Weights of a small transformer language model.
Size: 20 layers, width 320, 8 heads of 32, MLP 1280 SiLU, vocabulary 2048, 24.3M parameters.
Training: a variant of Adam for these matrices, 493M tokens.
MLP neurons of a small language model. Each row is named by its layer, matrix (up: input weights) and neuron, and shows model dimensions 192-319. Each number is 50 + 12 x the weight over its row's rms, rounded and kept within 0 to 99.
Before each neuron's rows, "fires after" lists the tokens most often just before its 100 highest values on Wikipedia text that the model never trained on.

fires after: " con", "or", "ro", "ga"
L3.up70:42 41 35 42 52 32 62 36 52 65 66 77 55 39 51 45 43 62 45 40 31 61 54 61 57 35 59 61 40 39 54 52 53 91 70 49 24 60 57 47 50 29 72 43 77 57 65 45 67 68 55 55 57 66 38 50 43 37 62 29 38 36 40 37 53 47 61 49 38 52 52 69 51 45 54 74 39 61 39 64 53 27 71 51 74 59 49 43 42 68 36 33 56 35 38 35 26 56 51 52 43 64 61 53 59 23 48 44 43 55 35 64 53 32 48 43 36 43 55 52 57 47 41 54 57 60 27 41

fires after: " ", "-", " T"
L8.up202:43 45 62 36 50 54 40 47 48 43 60 54 26 50 47 46 52 52 50 57 63 46 54 36 46 48 32 38 52 48 60 38 56 44 50 52 47 59 45 56 51 25 52 48 53 67 51 39 63 43 71 44 51 49 20 67 51 72 51 37 49 52 44 53 31 57 42 52 51 52 56 51 58 59 51 36 57 48 44 63 57 31 57 57 51 34 57 51 58 61 40 65 29 56 71 51 33 29 44 64 57 28 55 29 48 42 35 38 59 42 75 35 57 63 45 39 59 48 54 66 58 62 24 33 62 58 61 45

fires after: " ", " P", " O", " D", " p"
L3.up485:41 54 49 50 33 57 73 53 57 53 37 37 59 44 47 47 60 34 41 81 41 40 69 48 42 43 60 41 50 46 43 50 55 52 44 50 64 38 54 49 49 20 64 51 50 51 41 36 50 54 46 49 64 72 54 74 56 39 43 34 49 39 42 37 42 60 37 83 68 47 26 49 66 58 53 37 67 57 42 78 47 39 36 32 62 45 45 56 32 61 30 38 45 62 53 56 58 33 44 17 40 64 52 23 62 40 60 47 60 34 22 65 41 44 49 64 27 37 52 35 67 55 53 51 51 49 54 57

fires after: " ", "t", "s", "-", " in", " ("
L3.up748:47 54 50 28 34 72 70 47 57 57 49 50 55 36 58 48 66 49 39 49 46 70 44 59 57 55 44 56 43 58 40 29 47 48 45 36 47 50 52 56 63 50 51 61 52 32 51 51 74 50 43 41 46 62 49 55 57 46 48 53 44 46 64 55 48 21 42 49 78 56 59 64 61 48 55 59 63 72 44 46 56 69 46 43 52 44 58 61 68 50 51 50 73 50 58 42 25 63 48 59 29 55 49 71 41 43 63 37 45 45 41 40 54 37 35 39 51 56 60 45 44 54 51 35 47 44 51 18

fires after: " ", "p", "'", "at", " P", "t"
L8.up300:33 74 49 28 48 69 41 81 41 36 48 43 54 51 49 49 54 72 37 58 36 56 46 34 48 68 35 62 35 35 53 44 80 51 54 48 50 45 69 39 57 63 53 74 55 51 47 74 67 40 38 61 41 39 39 47 59 28 47 31 39 49 30 40 51 32 53 53 59 52 18 62 39 40 54 52 63 47 41 35 67 54 44 55 58 53 45 43 51 56 48 59 19 65 37 47 60 54 77 55 40 52 22 37 60 42 63 59 38 59 53 68 50 32 37 48 59 53 39 43 54 55 32 41 63 63 57 52

fires after: " Al", " S", "S", "al", "R", "A"
L17.up582:41 57 50 35 51 44 53 66 48 51 31 59 48 11 59 52 56 49 52 48 29 50 47 29 51 58 50 38 33 51 47 45 64 47 56 49 64 42 50 65 39 54 34 28 38 51 39 60 36 38 54 42 54 41 40 81 37 64 52 49 50 43 54 37 61 62 62 44 52 59 56 62 34 53 55 57 55 69 38 35 48 50 54 45 39 48 62 81 65 40 39 50 46 55 55 53 41 39 46 62 68 46 47 22 24 75 73 39 39 58 46 64 45 70 41 31 77 48 28 48 48 48 51 79 37 53 34 42

fires after: " p", " con", "."
L3.up753:74 23 50 40 40 50 58 45 47 66 55 51 49 42 44 46 30 69 53 44 40 40 39 44 31 51 49 57 64 52 57 38 66 72 73 34 44 70 47 72 62 55 33 66 62 55 52 54 91 37 41 69 43 47 63 66 34 52 59 58 36 55 24 50 57 75 34 36 62 45 31 63 46 61 49 51 46 60 54 57 62 48 46 47 49 43 65 51 46 67 51 47 54 30 53 42 36 50 54 64 29 66 63 33 42 58 45 51 49 55 60 52 59 54 39 29 67 66 29 44 74 49 46 56 64 64 54 47

fires after: "-", " c", "un", "ne", " O", " C"
L6.up1175:35 66 51 34 70 47 42 64 56 30 36 47 44 58 78 55 52 50 47 45 43 48 56 41 54 42 47 50 62 52 43 53 82 51 57 77 56 40 31 60 50 52 60 46 25 50 37 68 50 42 51 45 43 25 58 25 54 69 47 55 48 49 59 43 50 42 35 47 53 42 48 61 44 77 50 37 55 41 66 75 59 57 65 52 60 37 50 60 67 50 81 43 41 42 68 42 58 47 47 34 49 69 49 58 40 14 44 51 45 51 67 45 30 43 61 54 60 47 74 58 44 54 39 62 41 44 46 57

fires after: " ", " c", "-", "_{", "u", "c"
L6.up673:59 69 50 56 52 29 52 67 56 61 65 59 46 55 58 61 69 43 56 57 65 56 30 54 58 57 47 23 57 46 64 58 66 40 57 43 56 39 49 30 36 59 66 51 31 66 46 56 43 66 44 49 31 38 58 28 58 57 59 38 51 47 42 48 42 36 50 49 52 51 50 56 31 40 45 40 61 33 42 58 77 93 60 41 32 36 63 53 80 48 72 46 32 57 49 28 49 63 64 59 60 54 37 40 53 41 43 52 38 54 81 51 36 68 45 31 49 34 58 59 49 52 54 34 57 63 46 52

fires after: "-", ",", " Al", " of", "la", " Ma"
L11.up53:53 42 58 54 63 32 38 55 42 45 41 53 64 35 57 43 77 46 61 42 52 45 42 60 40 76 58 45 44 55 45 42 39 40 48 43 76 47 28 51 52 57 24 11 54 37 28 57 35 40 41 47 44 50 34 54 49 57 40 60 63 50 45 42 45 61 66 68 50 57 64 37 54 38 58 54 40 57 47 51 60 48 37 61 57 46 55 31 41 35 69 49 56 65 60 48 20 27 41 52 45 41 22 35 59 70 61 65 54 49 57 76 49 50 34 61 44 75 37 49 53 45 30 63 70 38 52 28

fires after: "s", " Ch", " st", " 0", " An", "c"
L6.up634:78 49 59 50 31 36 35 55 36 40 57 66 25 51 54 51 58 51 75 62 33 73 51 51 53 77 24 40 50 61 56 48 38 40 42 49 56 73 35 53 51 42 54 52 60 48 19 67 64 67 51 47 37 61 52 70 50 43 52 41 49 45 47 62 38 49 64 62 80 58 67 54 53 42 46 50 74 53 58 56 09 71 45 47 49 54 49 38 36 51 28 37 57 51 39 29 37 72 54 58 61 58 41 61 69 51 37 41 41 60 61 73 45 54 35 58 42 59 62 56 53 44 39 54 44 50 62 55

fires after: " ", " /", "==", "C", " of"
L8.up154:57 51 53 53 52 42 50 70 45 60 39 66 67 67 68 44 47 55 45 87 54 30 57 62 51 56 49 59 43 57 53 48 55 66 45 34 54 46 49 67 62 48 64 55 53 14 57 40 43 39 56 40 39 56 53 50 51 69 42 22 30 50 63 56 58 77 47 37 59 59 53 42 49 44 45 66 42 55 51 68 56 51 65 42 35 58 48 41 46 54 71 60 73 41 55 50 46 62 37 36 44 53 85 35 45 47 47 52 53 55 83 69 59 50 34 43 55 61 61 51 71 44 32 50 52 55 66 56

fires after: " ", "-", " pre", ";", "d", "|"
L11.up651:40 45 66 55 50 33 78 36 58 41 41 70 24 35 50 52 37 48 37 72 51 36 40 53 46 53 41 61 50 62 28 32 64 46 46 62 33 60 61 46 39 24 45 65 40 57 43 56 68 51 42 37 59 42 34 31 32 53 46 43 50 47 54 32 31 53 39 63 38 51 57 52 62 53 52 44 55 46 47 67 55 57 49 71 52 32 49 60 56 62 67 60 58 32 36 76 41 45 37 49 72 35 76 45 47 62 56 59 51 55 44 39 50 62 67 51 52 66 69 76 58 49 55 51 43 40 43 67

fires after: " ", " V", "op"
L3.up1240:41 53 33 52 57 49 56 37 47 29 52 38 75 45 70 51 57 54 49 62 61 56 54 56 51 31 61 57 33 57 51 39 58 57 47 47 22 38 63 48 47 30 63 70 35 42 57 47 55 43 64 45 78 56 45 56 85 36 45 40 40 53 44 54 55 51 55 51 41 35 45 53 61 31 48 48 54 65 42 66 63 41 34 50 48 66 37 28 68 56 62 54 52 52 51 53 53 41 26 38 41 42 52 46 55 49 60 53 49 30 56 63 47 49 48 47 38 63 54 42 68 52 43 62 46 57 44 54

fires after: " (", "-", "s", "tri", " |", " S"
L6.up997:46 41 39 69 44 38 51 56 52 49 40 50 44 40 54 51 57 66 38 52 42 40 57 52 50 59 58 48 37 57 15 46 57 63 54 65 47 57 55 33 49 47 53 58 55 44 66 52 35 73 29 34 25 50 64 22 48 39 50 52 29 49 52 61 37 28 40 67 58 48 49 49 41 47 54 66 53 44 48 46 46 48 24 24 61 38 63 60 62 46 29 46 45 57 50 46 60 61 34 40 60 50 49 61 33 42 62 56 46 28 32 54 44 47 66 45 43 54 37 67 32 50 39 35 54 59 45 52

fires after: "s", " S", "e", "w", "en", " ("
L6.up820:23 57 34 68 62 79 59 50 60 68 47 67 47 54 52 48 57 66 47 44 69 28 73 35 44 64 28 68 56 38 36 49 35 69 39 66 32 51 45 38 57 71 56 37 52 54 47 45 36 44 59 47 44 60 63 32 57 45 40 50 47 53 68 37 48 37 44 48 46 42 40 53 61 43 52 60 22 57 61 53 50 43 16 42 57 38 40 55 60 40 31 64 59 43 46 56 67 87 40 52 58 32 31 35 41 62 72 55 38 53 55 25 57 44 60 65 55 84 43 54 58 56 40 50 61 45 54 64

fires after: " ", " M", " P", " L", " W", " C"
L7.up770:29 58 58 76 39 42 46 49 55 42 51 40 57 48 40 48 39 50 39 61 37 60 50 60 45 74 56 57 58 32 58 41 46 32 47 38 57 55 70 39 47 54 50 56 56 57 64 31 36 61 52 49 44 49 59 66 44 30 64 27 37 42 36 36 59 60 45 56 30 58 35 63 62 45 55 85 62 63 68 47 64 32 44 57 54 48 26 55 52 49 66 32 38 48 45 51 52 49 64 47 72 50 46 30 71 52 48 47 57 39 71 45 63 40 61 57 64 63 46 29 54 48 38 60 59 39 58 62

fires after: " ", "s", " Ra", " p", " Po", "ra"
L7.up872:54 68 39 45 31 49 57 40 60 38 45 46 65 54 59 56 44 54 35 53 52 48 33 41 30 51 27 41 16 62 53 52 55 38 47 45 50 63 55 59 52 52 58 33 51 44 40 32 42 57 45 38 47 60 36 36 41 35 52 57 34 46 49 27 28 35 35 45 55 49 39 56 46 37 51 39 56 52 49 30 46 44 44 48 55 52 44 62 39 62 62 59 51 45 54 40 72 38 54 63 50 63 40 38 42 24 48 41 27 38 72 46 86 48 40 56 66 38 43 45 43 60 40 35 39 50 59 45

fires after: "s", " inter", " so", " ", "cc", "-"
L3.up1101:43 39 56 42 49 54 44 62 61 56 41 53 51 39 32 49 21 43 33 62 47 51 44 47 51 56 61 35 19 42 59 60 49 49 33 33 66 48 40 58 61 28 47 51 50 48 75 49 34 48 48 49 41 28 49 50 72 67 37 62 42 49 62 46 61 39 56 62 49 58 55 51 64 67 44 39 44 51 40 44 41 60 26 50 56 54 62 61 43 50 75 45 38 48 57 48 39 72 51 39 61 87 46 58 55 68 81 57 38 60 69 67 60 63 40 35 51 67 30 66 36 52 64 56 18 42 44 46

fires after: " ", "s", "d", "k", " finish"
L6.up267:43 44 63 53 43 51 50 55 47 58 41 77 47 51 50 49 47 43 61 43 63 57 43 59 47 53 47 61 56 45 36 31 43 42 41 63 54 46 53 46 38 49 36 50 51 57 29 65 42 55 60 55 40 53 32 55 65 56 37 42 32 45 37 29 37 46 43 59 57 49 61 48 38 60 55 53 31 41 68 55 42 80 50 47 46 53 50 53 40 37 19 50 45 42 58 61 67 52 44 43 49 67 45 67 66 52 46 60 46 50 66 55 37 41 41 50 63 61 39 67 46 50 22 75 66 53 55 71

fires after: "s", " b", "lo", " st", " Be", " so"
L3.up341:40 39 66 44 65 38 49 70 53 42 42 52 49 45 41 51 59 16 12 56 64 37 41 47 54 59 60 40 28 61 69 46 57 32 45 58 43 73 51 49 54 33 58 48 50 62 45 56 35 68 54 39 41 39 78 41 54 68 50 48 60 43 55 57 54 40 52 50 63 51 57 57 69 52 49 52 71 44 47 44 52 27 42 38 70 68 45 38 31 49 40 38 54 45 33 51 34 59 40 38 52 53 60 46 83 54 49 56 39 56 52 45 51 49 56 37 55 46 49 62 63 51 47 30 48 47 51 44

fires after: " K", "s", "ed", " S", " C"
L6.up674:53 66 31 49 40 65 62 53 44 69 39 34 32 48 27 54 51 39 55 36 55 58 48 31 52 47 33 51 62 51 63 45 58 48 36 59 41 44 45 31 52 53 58 44 66 57 42 53 76 58 52 41 50 33 41 44 38 52 59 48 68 51 73 59 30 37 54 44 50 54 32 54 74 34 48 27 39 47 60 68 65 51 65 54 53 64 46 61 41 61 54 61 75 50 50 41 38 61 57 51 78 52 56 26 37 53 48 59 45 70 56 23 58 38 54 72 57 61 60 63 38 51 57 40 42 65 33 46

fires after: " ", "s", " Nor", "os", "en"
L6.up475:38 80 62 51 10 77 42 33 66 53 58 74 38 43 29 46 41 65 34 58 57 56 35 60 49 78 37 42 38 40 41 49 55 47 50 60 41 68 47 42 42 50 21 51 47 54 42 35 25 60 78 49 35 56 38 44 42 50 35 57 58 51 48 68 52 35 46 61 56 56 63 68 57 40 55 40 47 52 49 53 37 60 52 52 34 49 52 36 51 30 28 51 59 35 51 48 55 63 39 55 62 58 34 54 50 77 72 52 47 54 46 62 37 52 50 67 47 56 39 47 48 55 66 52 65 38 29 61

fires after: " Ch", " Mc", " K", " H", "s", " Mo"
L6.up295:52 82 43 31 38 47 37 38 47 50 54 52 60 53 61 48 71 58 47 48 61 51 61 58 48 34 38 52 50 56 34 67 36 38 51 45 66 51 52 42 19 50 64 64 55 40 49 59 37 56 45 40 38 36 42 57 51 45 43 34 62 48 33 57 34 60 43 78 40 53 58 53 45 54 45 21 59 59 43 29 35 90 62 46 40 31 54 48 30 50 56 46 45 62 64 36 48 56 61 51 38 68 45 52 65 35 52 34 46 43 32 62 55 57 55 63 50 41 57 55 40 54 40 43 53 62 47 60

fires after: " ", " E", " c", " Sp"
L3.up957:55 67 54 60 35 52 57 48 38 37 57 44 34 32 72 49 46 59 52 33 48 41 34 42 43 49 32 41 57 55 36 55 59 44 29 61 63 53 49 32 60 57 67 54 23 39 56 48 35 46 39 48 40 49 51 56 70 86 46 48 47 45 66 55 65 46 34 49 40 46 55 63 29 65 51 60 65 55 60 36 34 41 39 43 31 54 44 50 39 58 39 59 50 47 59 65 58 67 46 59 12 51 59 35 50 58 47 44 46 56 28 60 38 43 70 26 74 47 25 38 63 51 65 52 44 29 68 67

fires after: " re", " ", "s", " Re"
L7.up1133:36 37 51 59 48 61 76 53 61 44 68 74 51 57 42 53 68 71 29 51 62 73 49 66 44 25 36 49 47 50 54 31 60 33 28 45 30 56 50 46 46 32 55 55 60 41 23 49 47 38 68 60 46 28 66 47 70 32 66 61 50 58 55 44 38 43 43 41 67 51 50 50 54 59 44 34 51 38 53 43 50 54 36 53 64 58 50 51 40 81 56 59 68 57 33 43 31 38 44 52 36 57 55 67 55 28 43 31 59 42 77 66 55 58 58 43 57 45 34 37 58 49 50 64 43 52 68 15

fires after: " C", " J", " G", " L", " T"
L6.up1012:55 46 65 52 51 70 55 44 55 15 37 44 55 49 37 53 35 40 57 43 35 49 41 38 52 47 50 51 75 58 33 61 49 35 42 50 71 54 53 26 62 58 39 50 57 41 32 51 53 52 44 45 30 68 51 53 48 42 62 57 33 52 70 49 42 40 51 33 40 42 37 44 47 54 51 57 45 49 58 75 60 44 66 36 70 42 58 48 41 58 69 55 43 51 42 66 71 49 57 59 59 49 54 44 42 52 58 71 62 55 57 50 49 43 57 60 47 46 58 20 66 42 60 65 63 47 61 67

fires after: ".", "ri", "i", "a"
L7.up665:54 52 60 57 50 55 63 40 55 78 58 39 48 49 67 53 75 27 65 43 55 36 64 42 59 57 23 58 27 29 64 58 62 29 51 61 63 67 30 39 49 44 62 65 47 48 45 63 65 49 43 61 22 40 60 42 53 44 49 50 40 50 51 53 55 57 47 33 59 44 69 46 29 60 47 52 59 36 52 36 25 48 52 45 46 56 57 36 51 65 63 51 60 49 41 56 51 54 52 44 51 76 67 50 67 43 44 60 46 57 34 42 51 73 55 48 42 48 39 69 52 43 63 66 56 42 61 23

fires after: " ", " di", "ex", "le"
L3.up726:55 38 59 44 54 71 50 45 50 36 43 34 44 64 64 51 52 70 49 45 47 49 48 56 53 48 48 58 50 81 29 54 68 56 54 49 51 58 48 42 40 49 45 55 67 51 64 40 41 64 74 47 27 58 52 46 49 35 52 63 41 52 63 67 59 80 58 35 64 43 34 66 45 55 45 42 53 50 45 63 56 30 46 17 52 61 60 58 34 61 64 83 48 57 46 59 82 42 57 35 56 40 37 37 64 64 68 55 69 50 62 50 53 47 35 46 48 65 50 38 64 53 57 60 65 54 55 73

fires after: " F", " The", " German", " f", " A"
L6.up675:58 55 25 26 47 45 38 53 43 61 38 62 48 49 27 51 39 44 36 40 35 60 45 50 36 72 60 55 54 53 53 58 10 36 48 60 65 54 54 55 44 54 33 46 54 49 47 69 47 65 64 65 48 41 33 45 26 68 53 42 74 54 47 40 39 48 54 39 52 42 63 57 08 37 51 51 61 66 48 67 66 56 50 59 34 46 36 39 29 31 34 44 49 46 71 48 60 44 35 64 42 52 41 43 56 26 69 79 51 51 35 44 35 39 46 47 69 50 49 47 66 38 61 49 27 48 65 63

fires after: "\n", " ", " 0", "s", " h"
L11.up1025:68 60 69 62 43 25 41 41 51 57 32 51 39 54 50 49 54 38 22 48 43 46 59 45 61 46 49 47 64 82 64 51 39 61 65 37 55 65 43 53 54 37 69 38 64 78 39 52 52 68 53 57 57 52 45 42 64 50 65 36 60 43 51 52 33 28 09 20 62 53 42 47 38 51 57 42 73 56 49 56 64 31 53 58 44 49 33 39 44 44 40 48 62 70 68 62 53 32 40 47 49 29 69 75 50 33 32 50 49 61 47 69 25 28 50 45 26 43 57 44 57 55 37 65 70 50 53 55

fires after: " ", " Bra", " Pat", " V", " P", " Mar"
L3.up1052:49 69 77 55 55 48 58 68 25 72 50 55 47 43 33 51 52 46 27 42 63 38 49 64 57 53 53 42 57 46 34 47 47 68 41 45 50 50 34 61 51 47 38 43 51 39 24 49 49 42 27 54 52 34 54 36 57 45 45 73 24 49 70 60 24 66 52 37 38 41 59 57 43 51 51 56 71 42 70 50 66 58 65 54 50 49 53 41 43 51 74 44 39 70 64 48 41 63 67 50 46 43 46 41 44 53 28 64 48 64 74 51 43 53 46 41 59 39 48 38 69 48 54 41 60 54 24 53

fires after: "s", "t", "at", "ot", "in", "c"
L6.up715:42 39 50 44 56 32 45 68 52 39 57 65 60 71 33 53 36 52 47 45 10 58 48 59 34 67 72 54 75 44 43 52 63 63 48 37 50 38 61 52 63 74 55 56 51 41 34 61 60 70 53 40 32 64 53 49 40 74 66 75 32 51 49 30 50 64 69 41 61 51 37 58 37 50 51 48 42 56 43 51 39 39 47 59 68 43 55 54 50 49 67 41 73 71 48 58 42 51 60 31 55 71 47 40 62 57 56 70 55 48 58 37 43 58 54 43 69 60 73 43 72 45 56 32 61 49 57 46

fires after: "c", " P", " G", "s", "fer"
L3.up743:46 49 61 55 33 49 54 56 50 57 60 42 36 37 56 49 60 60 67 39 56 57 33 53 54 62 47 50 55 50 54 46 52 57 42 51 68 56 52 45 45 51 65 34 40 43 56 43 54 51 30 44 69 48 39 48 38 50 66 57 52 50 48 63 66 25 51 53 56 50 82 63 41 37 49 53 82 62 32 61 47 65 59 44 16 60 54 53 33 43 38 64 71 53 54 53 34 62 52 62 47 53 60 60 43 59 50 38 45 60 42 57 54 50 29 50 55 39 46 69 61 45 69 51 60 50 46 29

fires after: " (", " ", "fe", " On", " se", " L"
L6.up708:38 45 71 51 72 45 39 39 55 40 46 61 54 54 60 53 43 54 47 64 38 42 47 51 56 71 42 51 42 66 38 56 52 48 75 40 43 46 61 43 62 53 15 45 39 42 85 48 50 42 28 87 46 39 71 40 35 50 64 47 60 56 49 60 60 45 59 59 30 58 25 53 50 52 56 63 62 56 59 47 46 36 56 47 55 41 48 58 61 46 52 45 57 56 55 73 57 56 40 48 72 72 60 51 31 49 56 44 50 37 72 72 27 51 48 47 47 64 65 51 71 55 50 46 66 47 57 48

fires after: " ", "y", "n", "ing", "le", "s"
L17.up885:17 47 52 54 45 83 57 71 35 68 54 78 33 47 31 37 58 51 55 61 45 60 58 57 40 39 34 40 48 30 31 57 41 54 33 42 58 43 53 44 34 47 44 46 57 70 55 48 55 53 33 63 51 29 59 34 49 49 43 35 46 55 36 56 47 52 51 61 63 33 62 53 54 82 59 40 47 77 37 65 40 43 36 77 36 45 73 38 55 21 36 68 37 58 50 52 48 67 46 38 62 61 44 56 67 45 53 52 41 40 44 61 48 59 40 55 62 47 54 69 34 42 73 80 45 42 37 68

fires after: " F", " f", "f", "_{", " U"
L6.up629:41 87 63 35 61 51 24 54 53 54 60 54 72 43 57 52 52 58 37 52 46 46 52 37 49 57 45 57 53 33 47 64 33 47 45 70 62 58 49 45 57 39 37 45 57 40 24 71 55 52 33 57 41 38 47 29 62 46 62 39 29 45 45 61 42 56 55 46 22 40 51 67 37 56 55 46 48 52 49 59 86 52 61 44 58 35 60 36 23 57 81 49 66 55 54 51 59 53 55 48 27 47 43 31 55 36 63 57 40 40 38 45 42 51 57 76 50 58 65 50 49 61 60 58 47 55 61 75

fires after: "-", "ed", " Al", "R", "ul"
L11.up981:62 52 81 22 50 67 58 74 30 47 50 55 45 29 65 46 47 41 33 41 55 41 44 61 53 58 44 62 54 44 33 37 50 63 37 73 75 37 30 44 64 47 26 46 40 47 49 53 36 48 58 72 29 53 64 41 52 63 42 78 56 46 38 40 62 44 47 62 50 50 39 58 45 38 52 46 55 69 51 56 58 53 45 61 67 72 60 27 46 42 52 25 53 66 50 67 37 37 56 70 67 30 38 49 47 80 51 50 57 44 24 68 48 57 46 35 63 63 52 56 45 48 25 37 58 47 30 39

fires after: "\n", " ", "l"
L11.up1024:34 47 52 28 44 70 61 56 54 37 28 71 42 53 56 43 51 57 40 45 48 29 55 60 39 35 41 46 46 63 54 54 62 68 63 50 70 63 36 47 61 47 46 43 69 46 45 45 67 53 58 46 36 47 40 31 40 74 58 58 42 47 59 45 53 51 39 49 61 51 55 43 39 65 44 59 63 32 48 62 60 44 33 43 35 68 48 46 42 49 60 49 50 55 44 52 58 45 40 42 62 70 47 76 47 41 50 51 45 71 62 67 40 25 47 54 19 51 58 38 15 50 32 53 64 55 57 47

fires after: " ", " (", "ut"
L3.up178:42 46 55 44 69 61 40 30 47 54 73 51 69 22 39 48 25 50 86 73 52 49 49 47 46 32 57 62 39 51 59 43 44 39 66 74 49 68 51 51 36 54 53 48 58 49 48 69 61 43 41 68 47 71 38 41 53 66 61 31 30 55 41 34 58 27 54 36 54 48 53 47 49 40 47 32 36 65 24 47 58 69 32 54 51 48 47 28 68 33 42 54 67 38 54 29 55 48 34 58 53 37 60 58 50 29 40 63 45 36 58 56 49 57 34 41 57 68 44 56 46 43 47 71 28 52 36 50

fires after: " P", " W", "k", " Ch", " K"
L11.up1102:57 39 41 46 37 52 54 35 55 62 44 67 43 42 44 47 45 29 49 41 33 42 66 38 45 62 25 57 51 40 41 67 53 47 46 50 49 46 67 47 57 58 41 50 53 72 51 53 54 57 55 17 15 56 52 47 17 51 47 43 52 45 68 42 29 58 69 51 58 45 52 60 49 44 49 40 65 47 48 41 61 44 67 45 59 43 46 47 48 34 60 40 49 45 33 48 63 60 49 61 52 71 49 75 42 38 42 38 61 42 23 57 60 41 70 36 60 48 56 44 62 51 43 36 56 46 49 53

fires after: "\n", " "
L11.up509:54 43 52 62 45 49 63 64 53 36 54 54 37 53 43 52 59 62 50 68 33 41 57 76 47 55 41 51 38 57 68 42 44 47 68 43 30 72 45 35 47 41 53 52 49 60 42 54 61 87 38 35 44 55 44 41 39 69 66 57 43 49 45 44 48 49 13 36 55 51 62 43 48 75 51 63 57 39 54 67 71 41 61 59 27 26 48 59 48 54 40 62 48 58 48 40 51 36 62 38 52 48 54 71 46 45 42 53 33 65 58 53 38 63 59 53 06 53 82 41 46 57 40 67 61 58 45 45

fires after: ".", " K", "w", " P", "W"
L11.up808:44 33 45 41 38 42 34 24 65 47 45 36 53 46 54 52 48 31 37 37 51 59 73 41 54 47 34 44 55 68 37 49 44 48 70 30 62 55 59 49 41 29 65 37 70 55 64 69 66 49 40 50 56 42 32 63 38 42 37 54 26 50 50 77 39 51 59 49 53 56 63 67 73 66 53 45 71 52 39 36 65 70 59 45 43 50 43 40 46 42 40 63 59 60 42 64 63 58 48 46 44 65 53 52 52 19 24 47 52 36 50 48 63 21 58 34 51 55 29 43 75 60 58 55 39 43 30 60

fires after: "s", " ", " work", " 1", "n"
L7.up347:36 37 73 50 50 66 67 61 47 32 45 63 42 75 57 56 32 56 45 47 37 65 64 52 52 46 38 44 48 50 67 42 56 49 29 65 34 47 43 60 54 34 31 51 49 62 46 33 59 32 57 64 69 29 77 54 52 61 67 48 49 46 33 61 67 42 48 36 16 46 49 70 79 60 51 52 60 54 55 33 47 63 51 43 76 50 52 33 70 54 78 59 54 57 73 34 52 52 77 46 35 51 55 49 62 61 60 69 52 53 53 37 48 64 55 58 42 36 29 61 40 59 40 46 42 54 72 59

fires after: "s", " st", " F", "ch", " St", " f"
L6.up615:41 69 67 42 35 45 52 26 46 41 46 65 64 59 44 45 49 41 58 37 52 52 57 47 65 56 32 66 41 44 47 41 47 40 44 51 45 59 43 38 58 57 43 35 54 37 30 60 72 56 74 40 23 10 48 82 52 67 45 49 64 47 67 50 43 61 54 49 62 47 83 41 47 45 49 44 50 61 69 51 51 30 45 48 35 49 46 47 37 53 53 44 40 62 54 63 53 72 43 53 48 67 46 45 38 63 39 26 62 48 50 47 65 38 35 62 44 47 43 51 57 44 40 51 60 62 70 33

fires after: " ", " Mar", "ar", " O", " Re"
L3.up696:70 33 45 28 46 57 45 50 44 44 39 20 70 63 37 53 46 47 59 47 65 64 56 55 48 50 69 58 60 48 57 63 57 76 49 53 52 57 24 64 35 57 30 60 34 54 51 59 41 37 51 61 30 71 59 46 64 52 44 58 32 51 69 44 43 63 43 44 48 53 52 44 36 34 40 44 44 52 58 41 81 54 39 49 47 44 44 36 54 40 61 58 53 50 71 46 39 51 47 45 31 68 47 36 53 65 29 52 58 45 67 49 48 60 69 73 59 64 34 44 74 39 45 68 66 58 54 53

fires after: " st", " to", "s", "c", " comp", " St"
L6.up119:51 50 47 53 46 54 48 49 51 61 47 82 38 53 71 47 36 45 57 54 52 60 55 62 52 58 44 58 67 45 28 31 56 54 41 60 69 45 73 35 61 46 34 65 49 48 46 54 58 45 49 47 37 64 50 82 48 69 60 65 67 65 44 57 40 35 46 49 43 63 38 42 46 61 53 60 61 51 51 48 36 63 59 50 67 25 58 63 46 48 38 42 61 64 43 55 61 46 68 42 38 69 59 48 53 54 54 70 51 67 44 46 37 56 82 45 51 43 29 39 52 49 50 42 64 27 39 56